MLP neurons of a small language model. Each row is named by its layer, matrix (up: input weights; down: output weights) and neuron, and shows model dimensions 0-159. Each number is 500 + 40 x the weight over its row's rms, rounded and kept within 0 to 999. Numbers have three digits each.
After each neuron's rows, "fires on" lists the tokens most often at its 100 highest values on Wikipedia text that the model never trained on.

L5.up633:414534454467533455556522450494446564584534501488497488469483514465523542553514460502461457497499498495540472500498531498470525483477497463436519495432437477529476517537494501529534495455489543578430496511542508489449540573522493551582513504444529525543406544546491545523501497563487513550499445460553413478475459458494517476492494488417505476564523514582499560516515510536536569572500407506515522389507429557487439449488460470496483546534508482431497514452541530535487469553479481
L5.down633:446464530456523497481491480527488447523427499490470473526486518578541496522612448491431453471526462479471530457434552510482536553535475460435441532528442495474520542468496412592537464506448508527510533464534491458503472465473523536521465488509530477525520519479504561568447456553538491403431490499440544544513496540489495565519473541533471482533576531483488431481440584567495501606550523571503459482493490492464548507477554455550472515553481446501430488506488513547523488477480499
fires on: "==", " =", " |", " /", " as"

L5.up370:477508493476462493528488612500487490469573496453454491569578465532450435454526533517482542450540529490456524463567446542495527489502493510487452469510501476435446464602450514518483516498495565472517547502513530583460542499520432466510481547517499548450491527517544453458524554480452508455525482534480502478509576496449521517519492510490536502525494506406483489461451523496514569446505539406600572463424492491516486533542469508471473448526504493474542495569586462481454492448594485
L5.down370:515484487490466513609430523469456450524513508486515398504455392511517488521515443476512480536528570554485505486544399568518519495536456528518439497556521494505483437526442568500534485431598484506526455510465521508465483509459465461448490554470464515510517516431502447535527532465484586481549479431474515543516558466596485567462483469486541546476546550523526533469514458434427499551485561511545493461491496518545539468551464576448510478479524490462510557480481512491479517475523505
fires on: " sh", "sc", "az", "c", "att", " squ"

L5.up922:530499463522538550524483499538464426517409472477418466473488482467490624491494501498496539521494489502583543433467558533508535497491491489502551538476534428521495564517524476500534501520512532508447550461407526505442461437481487550524514530460436493493503447432550506562518570477437590505498487491445482468481514504540591506526502548524476556484483501614506495511502510478418503513548405492552463515485500544438468474509488530446540591483547468432483529470528504493480476523465517
L5.down922:433460535544499481506498492519486391588461561549482492506525468431492530487513575464412466516562450491489512586507462409473461578443520510476536428544450507498508516500461532492529509487531514524525501477537530482534506514423522513470491555455536506515505510538443461529497528441509499492429464539470514574454539477472433475529500422451505447461525596428555541509499516462472473529561538508517520503592489527468474481506536436582504567509470488482511491530441515494541560476479540
fires on: " at", " |", " At", "ation:", "At", " of"

L5.up586:493489569543570482523472475508539480516562503517473577430521524540507526504525474493531595521506448540490443528489508513511526466457488501465462500461501486454480477533483521540471502486519462416518473474512484612501403541545484442611542471585513511479452560493547490475557460481445531519487547503446433477494512460526550445471423442496564573530457422528419449550510466506497488501555475481517489470460511517513493542445508477547495555573499517574528480488505507406501464473508473
L5.down586:435485433516520496502485480509519537503521499484552552516503508571589534506525541508520500405504487515517461519435532486520472462519478498512437481460491556445496521509549544484429544465516576596522456520593518501480461519523414538537502485480497484513465466483496490529473466523491491521430488495507551484512468466414520385561484536441559512442434499510467531491539483510451471484505612501486466567520580479518441468510443557430445552525498489498553446560498535499529427477480537
fires on: " ", " m", " M", " d"

L5.up219:429478483471549469505446473511467509492438515527416460521469444514499497479525499519472445388487479499515487458546579453450448550516499542454530535500506522487527445536560473548498437461451553510601551493443555541539500525478523506500458498547535495515507488483460546602437460477410495482565509556523439477539534516494495515509507522478526516547481523412517556506483517411505452434552511525453467505500418527502584495532487455528547548475450573505550554496500459522493487497537541
L5.down219:456520498523552497507501500517500561544512507523481429483486495500542557444426513520473460488516511521468610452514441502451483520496501525481548560511491494458544463490514411507513460474510433508471475486471502588544402471585512514495466540506470416533539519565437486540386519495588496517474448573525496517497500524461483458480472600411495551473498492513531581453433510508506527484500511520520474495475459499567494536526521436490403524552529518510538520495506485532531521452449571
fires on: " of", "o", "on", "ah", " US", "m"

L4.up61:531505485542534506526476598470448457419545598511491434545491530475489494550462529552549502475522511472482478482587535454490461569525426493547528468532584524510465477479488489481512472460466534501507453467475476512520566469470465555562450479504466425536461389470493588472429572511513465519541470510491520471577473537544528513463528481496459483542538498508402523506524502490489486436599449534529533422505517457506504575551490484485484489503457509440547484453508542496521539495464497
L4.down61:510506481459494515523533539552500364487496501522580461513519484554476504574505537417549416490441570507582487489517597456532519536544459542496448510529485516511476458547521498476472478519542466510538460532452497520517526491525539522550439552492502494494484420449498481496457439478504507499514487451552481575445469566491468495460477588464509519422517527410497473511458515480499408504527415536456538574471492441560509493525546503536504512521472494493522481481581430497548458491511513
fires on: "a", " Ma", "ok", "B", "ansas", " Ta"

L4.up495:459541490539525473457519470503531476533444527467522512536486498525515497550531490537504535507526463485440480458545449523509493549498498517481439461482540489554518523517409448425536481557455521505466523457519519493488522496526486514499621560485446438486492516460464466511527494445525478500426491494515524453499560591481595483503481518529569575521480511379436567492463517576480479395558415437505525465439549494513484465472549471438465505468495556512515501560515501493571525469553481
L4.down495:457467583502478539541486518436506495538458478519560512445497459517442530518499482556513417471519555509522480489477455516567524512537496455500459400515535475585494564509464487504480470477548494525577433480450533496622488474515520446544504467479481515496517456491531529551462451402526531522512468481505524539503576489456537563503420489527514526435571529518500484476478485463552528492423512553573437506489550449491527565425496485449500508460545497509470459444493442558482571476515508
fires on: "-", "am"

L5.up849:504536475506518511600467466426484459453450522500383515474546521515532507538481549461554492481586497545535430547438563471492514528525495593433453493513536461462471517431536541583470436502480507445505463498552517478542447488564394521599515505482493501505528545493547477545542476524472474515548529520508503501484511489517458547500513516539527500519440483544482543484499499439427500498546490447487431521519426508502470446507463509467461519443522567416540581524487484536468498499485508
L5.down849:501516489495432534499515489518528436522546525523542478442491545526493550485498507523536497503453500484489545480527485494474474477479541437512608454566532457465481546447475558560434543500536502472458555510497503427410459518519472533486508477503423515449437443473544465488536585504495461477438492493493561464447484462587491491528531486525572504428495524479564546482553510519512493561526411519464513528497597511493519478460473565538490547561511499470438551478497544393528537443443461
fires on: " |", " were", " of", ":", " from", " than"

L4.up59:486530537446461594524566466457466456592535435409482395498470534467460547518526480525498480552493490543502467523545502441525518466488526539420482497497552531475453476442495580536511415492538532562551562508512499522519542471499494484537530472528498538471427518561468496521523451519454535513419489512520552481552503522497480515513503516464474449546534524543477570517501524447394432518522549536509491501480492551496455438466466531514509516400450520565493517504482505501503547408462497
L4.down59:489531575523522464484496504514484499467476517480530469589432541476485538544500552493531456461495481483508522521524441522520475425515473436506512405554453517515485551518477529496438604443482502495514501455451488477423490496489485499502469392505437533515523502496532522509498531542494454497507477473512461621396369468519547510526506439512555536531510543559510485476497503475481554550489493469551529501500507528469475449499530517535536491497528545461453430484619470580543535474456519
fires on: " of", "b", ":", "enc"

L5.up872:549549494437470492487484557531450500472488466515493500491494416483467472555513464435478451549506534463548506490426476513513473497541514500553502473491572569450494476467492467506415515535542534502588516520482464509547491537506446503511553503561428566539489506554598532527533413510450465507561492443499493427465515485521527550522411480564520458465466455483509599433428544471499482493571516584494455492502450517506490536509546492437503472452484525548494531522505496538503428422475532
L5.down872:474509461503462458533416468596531443435530502484507552467426504472580523481567535519464517469590538497444555547433464477511464522494570478463545528461425511513506508446452514517507496510527616458435511510544432483512507482467549570536521468489524579522529580517536461485542494518513479545563520439496468492513442479539469523502446475501512447480580519445546518458528450428490506489499492491481505442511522516482480540489497501613444523524504515526483491553426511452540481492465479
fires on: "t", "is", "us", "os", "z", "it"

L5.up835:435620500463555499517537521454426464441482511496568476493475485515541471540459445524479500486521470420566488525446534512574512551525505499495500494508526467438489533546523503446559443495482558504465458477517463451516536501552521488459465435489414566508488470503456498539522535549554549555416473524583473496506468531557522406516481498503491424490435507505505538484572484517487490460487528568480473457534447508513496469580543489533537491533450486542525446534554583527505464512422522
L5.down835:494490537489469496544483463487473552544474496475583498473526539542480520434550475454489526570468553517486478592492524499521455572481467516512457542593453575529524465543509519526496499556462533411500480552560572574422572531535481494451453562533547457467541489517492410411482423419550480485509512503510482526415441451500470482525486574504448523555458537507478451526470540547528476472434523480496503523476472471543504579487471490470507450502472425513497491481485484507464504488466500
fires on: "i", "a", "o", "u", "o,", "os"

L5.up376:551527543466477567556458545515504445530557523497504516564458509466526416497567481511593514502458474524464516467429547524526493421493488479494520460513544548584540510505509462514562478448529504593456507412437500484481491464523495495496529416497571477481433539548478481537515520545466538489523443526485527433478511551489506526500428443526510444466462538429504440590459527472461550450535452467507478553474488473454505488494517526532605443484549531453549470511480446470501465510488519
L5.down376:527475490461508506397492463480474524561547530540491493460447461519590473490477527513532508456505487482557500515439473512484423528502530528545512509431511505556552485505527501527531415536528570459475436537460488432449504520485548464470497579535594439460533555484490540570463502419443498474484495465531507530495524519506536498479467473401461478499527533441495512430587564566455480534573516462546557501488519491469523564494517509457532483521523481477549442567430423505488492524529469
fires on: " which", " that", " as", " c", " form"

L4.up863:512506470520453423529455534521433579477408477528474547534474487484463506555511491531485438561479434518476505488502429561483495499444467516529396459456502510524477470585590541452514489463450483504520438465420509511517504478563474458474479564537410583484489448473563548545472474513550476497423510583536533522586558550518534562503551503532496435450531552508526541438517512502472512509481443480461477500515557492488485542524451562499529439505474510527504514485538504472490491482509505
L4.down863:468479496618479520467468475496481517490446455467495428497457456539440537556511538501457394392503552459508482499503524531549523466555519506498524420546489464459497530584452557479515469467514504488456471519509472544512523530497467506537546497443488453500475515477542549487460565539524461495446496552537586521490519510536481523592576469588507503433456487495563457551520505536502463566506496475529549528500541519444449554511470545520545435494477499458487453563443446502489448494535448
fires on: " g", "ir", "g", " v"

L4.up419:449510541493473496548442550535486499449485510519522504431509479552490508506504568500452541530488491468497446461571452481544514464573512466487498414526537515553500445561434506499440490520463497524454526471557528526569435565549468432513549508484538426551557592519506497538473402462493518532448522579477492486503517527498442575442498470497512475519501471409452495455508504516518488525543554498483521533510490543427493520459466379489506493425527540468515533511508509457434503576487544
L4.down419:440495483435442510482484473482498531571509455497504508478527502562563504464540450538517568557492499561487491541425527508446534496459490564450519506549448529559514503493523512404441428525490564556500540509475529476514539519569479534503467440494490480445499462548439551465475509515527495442561530513527525537446550495439475488439465548515487499457467429491493508522530532488501519400511506462433548542522552438547431552448412548455514489515536488520527528617442522466472495499475532
fires on: "-", " des", " ex"

L5.up537:467512531531511542516524558447487468515500517476483424509477489521450494572461472500507480474523545531451472479561515503496534510508507488533512527458531536542552515494518555485480594470531516467480431475613494555472443505441497526424477462480424552546489516489506550484503509449504509547445480526475503505571474539487421504535407613494520491459480526350531453468487565541481514521518480495488441525533517506455531572518461502459490576454511539527501459469502470541425487447461568
L5.down537:502528501436499528489424540505537502488513537537534462513477520471531531449482500499536526597448534465558508491562500457503480480532532444497519476433501475444486447497397536499516460566522477537510496562489416601505514455589526467476470516464572454490471507528473481493525513537550498515528547429553466595367505539513503434411518509419529447502481555428494517491471513454493535557526503519490440471501531514469440451497490466516548528482515542512469503506511584475538516483518462
fires on: " C", " \"", "\n", " \"C", "\"", " R"

L4.up111:533506482496497508477518529481477536519558522425454491504566482456544471477525479577530495504492517402559459450526461525455440445532506459499570505494542471512467498490551498469468519503471488458502543524468505514467572548528477561539505473539543545508363445528509459448524515421493470507445534573517455484432506558514505627489539438491559537519475470551479548473563491461509528451514511549481446450583480526529495417531475508476483450505537512424492514444520498453523563465477497
L4.down111:492503510417511469472557551534523495559483554468505461546504443527435496433530468499499453591476536514519497493510471491603537520438525486422545491529521470515532489388495510513496524523528487514500468463464518546540556527417509503516520511496454473537505523587483484465547439465553430523477496482455512551516539449505448533440507528482434569516495543424478410524500559463478514482444468505555424442519473550539488550494487572557470517489465491482427547563535480483492436497550504
fires on: " of", " other", " those", "u", " ro", " than"

L5.up880:440557443492444519472517520509476510510514539435508472535462476496476493459487560482518460465490495523495454509549513570593490465551425531515447477402510457571495430511402488506470477451500493529547480503503509565491491533455547486528503572493533497453427511459476488507556520455475526555517466434510498486478660517516569549546511499458502497499517536473461465466495547537523529523501461544522464570425510375494569492570508530458529545480547516491486487549474482495491475498508539
L5.down880:441526510625479503462553530460503521526530445527527516498489479559473543522564484487514541488545494476464490460443503462529495473513492470427423509567486509439514564505527537484468482433531552471553522538506522493549477497464437460516534580496458435535503410554468519446504512415490484499518439400482497485506475504545648521463516522510471513466500451465502540484585474533471504546517509471501466482601518481538487552493497515510527447510543439462466428523520541478471547494496449
fires on: "-", " 6", "ig", "i", "t", " along"

L4.up441:474461531446530508487538547497498473422526446489488476515529528507530515473578472528446520500462521523472395502557507445502517428477466504430521513513546491489547498495509550465583502510544557460510453458529526474552519452528453517550497497477569518493562537489512504509526506455424547632476537589473479493523495441549474577512520505460485406477486525496435495381483459506525571484448479491536478501533516459436511482497561481400539532492470474505556483563528450505477491464483495
L4.down441:556546553520491478513497508522453504583396532529513523526434481513469527541441506452570489512523481475539513490393466643551487529460476513553543419461468476529457516511454519483398575454468485517453533479522527534478506536487514463419521510539426488487472466494442481472503450494478456455494481504515498525456459523446508484438541484547516551525499458479546528572465538523507493485574520564482492476453514605552504536472510523561510496487548521480456500453473533542470462508504563
fires on: " the", " of", " The", " to", "en", "ed"

L4.up914:478427504443514543518478553569438486519484478561539538527495455500517472516552484476417601490540453449477478507492469503468518508560452495539566484452486539441422470525495489498453477581419485527559489507455532538560452588500512520529526486422499498491537498463488464531573499515413542523567518480545499492498524528518510490597498496537478525477474501522548471471482487582473448534507448514512488371509494551450459457538508479509444417462483458566508500551472522474550483517487498
L4.down914:453495480466536487574525430492495549535546500453544520516478444502500462481554400501464484513433502505526512559441515544500455524551556563493521539545531490498523448534494409472461503454525610440483518501506538511440572470490483494545495476527520459503493466495521481434435526477524501608477506504456464554520553487508468590443522518522542493454511495532449510445500445488519480546480499487485470546561466408491437448466485501511500554552439532500570474521504466530503517471571606
fires on: "os", "as", "us", "s", "rat"

L5.up924:478454495436516562532503511455437536450543437522506519536421550537433439492419548523493457542480473451483374473426553510469477609506503477498522496470476447513435507441479512493465498499502501473502577496561470516512487531489509498575504492474514515535506446490467515488515482438489583497537422464514479531522492477470448547494504483530619482545489520500564591535450533491551464508531452454503462541517505526476478432513557529540477562577517568553528522470511512489517480520518478
L5.down924:432483534436473499525518515504510548512497507542500490425539558490445599539502479556555460563486431534489487532471493458551525467520535432541522529562516552503499501489477439485525517476542536466489531512503439524514502524536518544484549529544496468538505481527525465482499488460436431494435541437468517597395486493484475511560580537438464472507507482505478520537488460534505494440456469551434499554538488486475496513452531621435492480498469419430522457527444543476536407515526528
fires on: " or", " Al", " Ed", "ed", "if"

L5.up950:440435462491492479460518548502468435452500516483492554405499535473477518523500529486519446451474536401470534566488539398452483487507561534478553525460530486524540521485473537495478561488530546503541515514540466496419510526408443500565524533497497536445542479527457564534511461564582529532468483538484466492466510519556494481522475410524491464513491526525541495483487461470602479469597504477538451440500535528538489483450492446435540444530475576529486491568486514499536567536467519
L5.down950:509464445539516498509459534546429547442519477494459429545552496558460514486472516536494537547482473503517534486511465523504439493477485512432429460495495504435480497543497480439452598503491521546525415531497515424486444486563502491467501458539501420478535420441482488474512522512511512507470530441496478517477515539539557502382466516450580523475516512441520490479491438554555529596476536477481561543505482487586542500556489542576560525420505471464485541482560484511488558527549507
fires on: "p", " l", "rop", "ut"

L5.up467:439497510474533503453517569575506518508531507465521497491549516477485457535505495475514533499489447526479473493547480522519532414520494500501495464536553482512450490529442562452461445502564521503553539492463483515553430467576485505452575439596511513467527476514507468529536513493450512502569477530517466506566537622456516519486522528411540531484508489402517523406492429485612524482513442506459433531415467508527500476480530534470532455545507567440488406492478484471488498520501516
L5.down467:450562519569480491455569468452518499536476453493521568463489512508478509482487442502463486477451508444525435486578550550565501526440529462502477498508516531559566530488448527451383534504551477553508471495473474540545501465507502428541547436515605482541493526457512542523467475448543507509448501501440535498470519431549556537527486529544430541452474580466501539420582548487453488479492543469497519533511491447542537497478482484528483439525493547513467511392501497527517479474461440
fires on: "-"

L5.up287:505489495458560450527509504421531463504469525507488453548469426511488491521497452456467549478426479569522453518550465543471507588517507494541509497460499473425533490490507493523549557466486486478489499568487426548415512481477502501510474563508587464533521569562500471545477502519485492503502504511500487422488523477511487525422512554517504480471570455417538490431531462492586453546509523528478499549452585518415536560522528433466571452510504515498521515460542531534382468489569509
L5.down287:513463511546520465492462480508573443482549515568488549492451516477459531535488552490461450530476514423427488484535444500537494436435482468532525557546508463482489526550490530413487561507454525548463504570443492530469557541540510515526548507473477511532469474520601434476502450490581556585447499455472472535508517519494473502544518497482496467392531476446515511514465502497461508535494508539497521510485545553556472480502536505518447488482489426551465574492403542474602449480419501
fires on: " I", " c", " \"", " (", " C", " \"I"

L4.up206:470503483470522575463499502487505489569551500524538534521459510546489490513557488497491472470468485452548536485527474519493480480455520469480455506480524501528500384509597535467437475484487479526570501465561528556511474518430499481566478439457583491529433542479536522497515435550433539494525500463530546457558526463484401504526494468515503546467537487483380426506572528461469478455512539531534456472449580441503514531498559526601505482453548511517464493430482525483508487473422550
L4.down206:486482532506534488461428500507470384568537432592504493501467477509516507439443508502494452501389506512546531474467457436453461511540505490484469489463583458490472495508560505505557488496544527548484538542479446563473526483580462537471566483424559520520522509489473465465568536469491472532507468515489457511508479433591502494478511481496580477465519502522501447519495559450479571543559546472501561452538433479501512512462624511568463460492523553476458498515473526503456494495513455
fires on: " US", " U.S.", "ec", "ic", "ax"

L5.up951:448487503527609589521497530498478557499525474479502463510488404462514516481531443527551518515526437535524465486540449491507549484493454410420559490487525481539484498482563457554511475469500488530509489450477547525558482516509487483569510444523444484494494532529479487482516542471558528475519507550504444451502506488532533489544456494561565561439533482495518470501392482515434497518526454469537447492576527496512498517500465499495454462540526511495456516430469647509582568445479426
L5.down951:535452484454484532528462423463502499502542513511481714465414534489492542537526490515496500519575452538541547435542539483463537516465515493516528530428459492474523514516509506473490529472527535563460462533519462573521467521498504508468514546486485539467526553448472527528458470451461487505458490506519443492455589504532520421468422518516494448448477523503452558569481494495468527467524498446540497486531528471558462436512455455487536512464513471581500566521527507525421463500526495
fires on: " been", " m", " ", "ly", "%", " are"

L5.up528:575547567444426450519495521480520540503496501471565487535472408480513480471526474476521562490476538454500510495469539518590497470495541439497487514538525467506522561503504501457488557476472477548527539495491594450500431452516455481532481448523477546453506485428498504487561553491595533559596447497515516450481515508479567479491449496446476440507482450519454490473509580561461532514514507472534510504510483462458483521458477506533562494467515412501498526562528592519482509384474420
L5.down528:458457479531515434483537428504462500473478431523444525546507454424458438440506522523471563474519494476479519506504550519413494522526575520541573474503509484527496525478584445479473431464517474509450523512482542470538527470444520498549518518455485461471577493526464449556548464576508512491545580583522482496499489501460513455470496507538606502516499533510548521491626537447505496457486458507565424502527478488511486486437529555487443477460492562545543471523520494448484495586438492
fires on: " and", " which", " as", ",", "though"

L5.up44:518460515510498506521484564541447534474499530469483535557520479481479430473571516434509503491538540506457438449482523536519605541534510533470494458459435469397514556541516505434547518503504465556557487539396552472463520454542465488509550492509434546478509486527512497466435471485498524487496478525512498476521412615490547532525488497491502540417487445485482492531472453471510468472491504564537495478403452562500482517551597481545484564548410435529481537513518521520494523502540521
L5.down44:520480511491524475536438432571496547493483534542501535501469496475473489530580467435515481497504593523493479445448488483525511563488497538566562451487466550521518455532527450426465405519586616453490515587467525454479530488493476489503532516493443466492498500576520476586534455458525514463524484495456479470477431524520462491535551502529510459465534562585457536559454470520450527456439486514455508553510492509567476496543564519571498488422475507453493455478494458519449460508468532
fires on: "l", "m", "c", "s", "all"

L5.up549:433526513475486522408460547545470544484512478485506576545450458566508490521500618494478524495467483533507508423526462509481502500455516458508456531555541471493492505453484509432505551411551516513469495530547519549432487440487416507484492512492507455517460497483534484572491514509515584576455513509464531484505473465474507513558504569515587616517484496418492541456472548486524524525544542450510503404514466538541469475535452545530486440462549520431523501501496526450423510444496520
L5.down549:463534513416494507487543555505523473483544495508511460543481560511505439524512482528485476462529561507550466465534508508540478446488564454451494422478491474532472493536469466526552406505456559543526504554482524556570530484546473522522520545504461470485490535375499459468499571484418533543496560470584513514437505503440494499533513507460590533473580551448514490454498555429532486480460564474511497485466460484499507471484445527526579457394503487475534519488527442493451458544564481
fires on: " sh", " res", " sc", "sc", " det"

L4.up878:505493538468469459481428531459523538493480497525457448531442528488456498522495488500540569525551504535497465433471506517452486533535551497485524490509483566512402441514557480517536454425491469467490487452465524611509456534577477504458506497501469578580542456509506519536559403430471530531555527472497496477526529505531440532541569455514534491583420476485550579546489510497496530460517530481474471519498450505519458486493424502514536513517481441428540513438533567459560527432493440
L4.down878:528514556490506545548540454493491454454450556581521557544554538535418451493489491472545545507570529591475516481517503533487511512583409544466517556481566511477479481565558465508542445478543454442458544459512484479466547489574463563432527535512440472486510500476473458458446462533490562535510458455504554419482522514541464509514443418499496486572510488490484500577462482507462516462491452530435437525492445497442534502467460522501487449573479478565473510485454480523511552509503519
fires on: "ed", "ig", " Ed", "and", "ir", " Jim"

L5.up182:548448525546457423482458502540440579531504451562497461496498404447560544460495529572534607442488481516519553461476577494533485469513451481509479464507483490450477453506443456550514490552510560413527472557460514527495514535483526463460481522619445527516444528448525535489522551538442518512544531520478531481539479509534480493432510469525607492541433552457437496457490451529449503522513500530511451481457467540511546518512539488496542469477482446540527526548483452499476469518505449
L5.down182:437486520469510600538508451454435446457403507475580469516483477526501417494499519494558482470490472500490528494501485494551467510560587522480613538539567490563544498514452491484494504499470517435471512440558509570434478499510471484552531408559429511509507524533469440563471478466504479516528458552456500494527512549480489511480520556505469432468472418481528566470473503505563492503521522506519509520595479454497482534490485503486465521485428570507512491542534448481521542499418576
fires on: " s", "s", "as", "s,"

L4.up249:562491514452468542557417552470558546482438502558435447521463463543420473526523518515506506545580469507493533559501515492510527491553505487542482486479416484457507529483530508514514482472439497462562539490478542555564526551499467516605517528450531429494479551447483466470493533507502535540546527414475493498414498480433510517524437501537541455450486457440519597472496447479517537561488480429484519492513531560443465538522454522499594494581465442481495509480451507508497478529457511
L4.down249:449541432499493464422500527512519507502534554502570464462507509427496527502455546504489506457499505520493517454506496478491494564511511617432442587477508496565505455438514465471467502452577516539470516500501539542436652586474505493588520472428507443535510444549457516472502479551568482523532519459528494521480502404477486516530549510483486472511495530433587471508496518509524507555435479495487531461553524514478472468478531483504502518482474513403474497544445528517445464524463535
fires on: "p", "D", "F", "R", "C", "r"

L4.up648:426523549503405488513467431481473501532524491455445501560460522566532445510480563484573520449496437506473578488481489507548546499571436515444508550479471508466526544503548490486554542515410498548532443474554474540456490479576439521456509463430421497494452466450481519531542458527585544539428519517559531488480465507580568600464504492474469489446463491536492528506565454451483531502476499544477450512492479505447541561479477541498475469528506508526476527476570519522468529532501494
L4.down648:510467504455402459533557465499524483558478497550449527470459529505483528483449498482453528505486557506514506514501511496453517520533490533499533504516524502470561503520547494519507499434606477465459507462495483531552474480463504595510557523475599472504541461492591476452420573492585475545473496519466519544438525503405546519453526472526553483501473445581498505484546492566508461492475512454460505498500583511540496565493475564483533487445521474490503449360486444518447477504516433
fires on: "v", " v", "g", "ill", " of", " until"

L5.up621:514533450509516436494430540532479476499435535461495490496501486498532527492541604430487527490518487503476510455469473549555493597478470489515530436510493491501528534537517544478487516467449534410541528457470490477470454483458441420449438480512469456453504496534582526492548571497540477522430518555482435490581482498538503481505572500484504475566440519471465452505520548521482457494474492433559463521443492483556500577538547398534549527518475587581546454512523541494491565480507511
L5.down621:466589502493434503451518421521491532508514402499562449509531451481492485449501500434520526527485445504488450523503527469458508518535458516532466539612492480496556458542481433515451569501524482567469469480569450529508571485478503531513499506467455534509588438501500485515519478520517576454496442468581482516438505446511503543553498495482544529502496531525527439579495548476531418528451540537477455484463495454542516519609497491426480482533538432493570492500418498506449475479495505
fires on: " named", "i", " C", " to", "a", "ained"

L5.up553:578517531535494491454526469478486442499460546591474482500476528466437541525446547429523484530398497545515532479545488534491436524585508486415458495502504539496476425437445430505486489488514501470547567540496495562499484548498440502504542524462533499506457561492570583428526516501433403590565543522463497530517478504482461548484539464461539510537536450498377564463516519477479562530489491489515477513495513532472485504488423481505481483540470509482473504523496525552452487475530557
L5.down553:401485515548532524445512472494525568504532517503507477527521525489568467433541441522436549613556501525518526518455491463446421515453509532493553527468487439560497462469547550510491530466553472440415547561494450508490548548524469540520542502449470502472573426539468454520468485501537416467518517469513524506469516480491509495437468484446433523517538475548457473558534451553542522533478418482492496500554470513472517498424506493473565455498501557517507506505430523617500522508484514
fires on: "S", "D", "A", "is", "C"

L5.up417:462504543447512538488445493445476434474522482527438454497581496465541502537480461532472521458474513458564517490531474486487577510542527560524485450490497440509510546529509485526505456516488441515477504499550497621481470497499532441432529492548517506520516473559496513544553491512497514479476452474450440466440519515566522470421451455446550559526463586467420558500472488492488551511586575583492498521509572546458487466442561470486503455471554495510596417500518486481515495519500435
L5.down417:536474508574517522471503475400504514516483451403422530405485483517505505510518475501493481564545539583510449509489548522512592456449497487557464424515503506527493465527543518468545513533555478586484481514536499541553499417545497499492429525464563539494551450509459516499508503512455439484492494446541546506557509502467561579451525472512488484449527509473542479550428463486443418483501462556551459487528511458555521508525484477481529504498465512481423478515555510553498476569452407
fires on: " ", "'", "-", " ("

L5.up143:522541504542552545459583460511545587486559510434452486498532457502538462473597482437488479473577438454517462497515516561567445482491550471518500443506547443543542518454479483520543499512486451523501457560465464531516505538462540499506525444489463450461467525583574472489550416560515501524450509498450500494472532563495475529456528479483508448570476499475449509492496353465500454465545532448468518520509504530465491505511493519474567421448514477518528487516543461543492523552510441
L5.down143:495426447560534505547481561520470459557501491520495574498485422472446485488535443456475516495537515535504517433499573502497518466525552510465514498527499511538490507523495430522511515355451531427497521504513545515497534478528549504472487502530501510508439464484453492511478514515473511552499426550429569529530501583579564509458594483552428506448458490513541428536453502493510554491478539491484574475459445496578527489497559414528521488545519507508429449519510496460470483450462441
fires on: " re", " a", " of", " rece", "u", " Ch"

L4.up471:489486427459573500410452535508494479467494565480533475554509502562530424519486489568434437479501444581532482487505538451461489431514498474580560465518539575509519463511482507563513489473454519449479385483506549537502533489491524499539516463515529458510569521521536444467488493483485497521448490506474516511495573528520500597500433550485541492484518531511443497476498468494516554536429481484439474513490504598491484467488500522431487574424522453495483506523496626526473458472536457
L4.down471:482451493599435503511512514486440502467483504481502460470505492482456547518504579479524493456473548523500474518517474561456488467493511586551539525525511532519410501486464475438501463477437484448518506467492523527453496393530505516456507551495409516486484488519481543513582521454420525486524535429529485545487527487457531492497612539426448541543490535571501500522412498485505530541534503413496508534416473530466470473486511567491538513598503476532526503439515531467574500554498571
fires on: " the", " of", "ing", "s", " 9"

L5.up65:502478494517451489518467483576427434458484477464548442581526507508461557550575547542537528509506520480545514503515463517519555465480452464512564459474520492433497557500516492477548579486454520568546542530503451519472450454509482450431480541520492479532444450546544539487431508486486565494559456503521454532477440502447541569404485484454510483507476448461549525444475539541538519499488545473508546402473485540410479554534447531540533471539504518510450531463512507557463493466485585
L5.down65:492564426494524487601534470553533482500535479490398500519489406422553453527487581480479495474513494500522545464520504510460544543507454520546427568507508572476481492477549494524443534538449481521454480524494494495578519524538596522518473547512576483485491460547529487430495500543526523522504473510474507530532463465493517520464429460581481523477519423496446413488501513464478449459414529495496560443516429478495492561503498478501448525503495409538560476533554474539514474452469533
fires on: "s", "oot", " show", "t", "T", "all"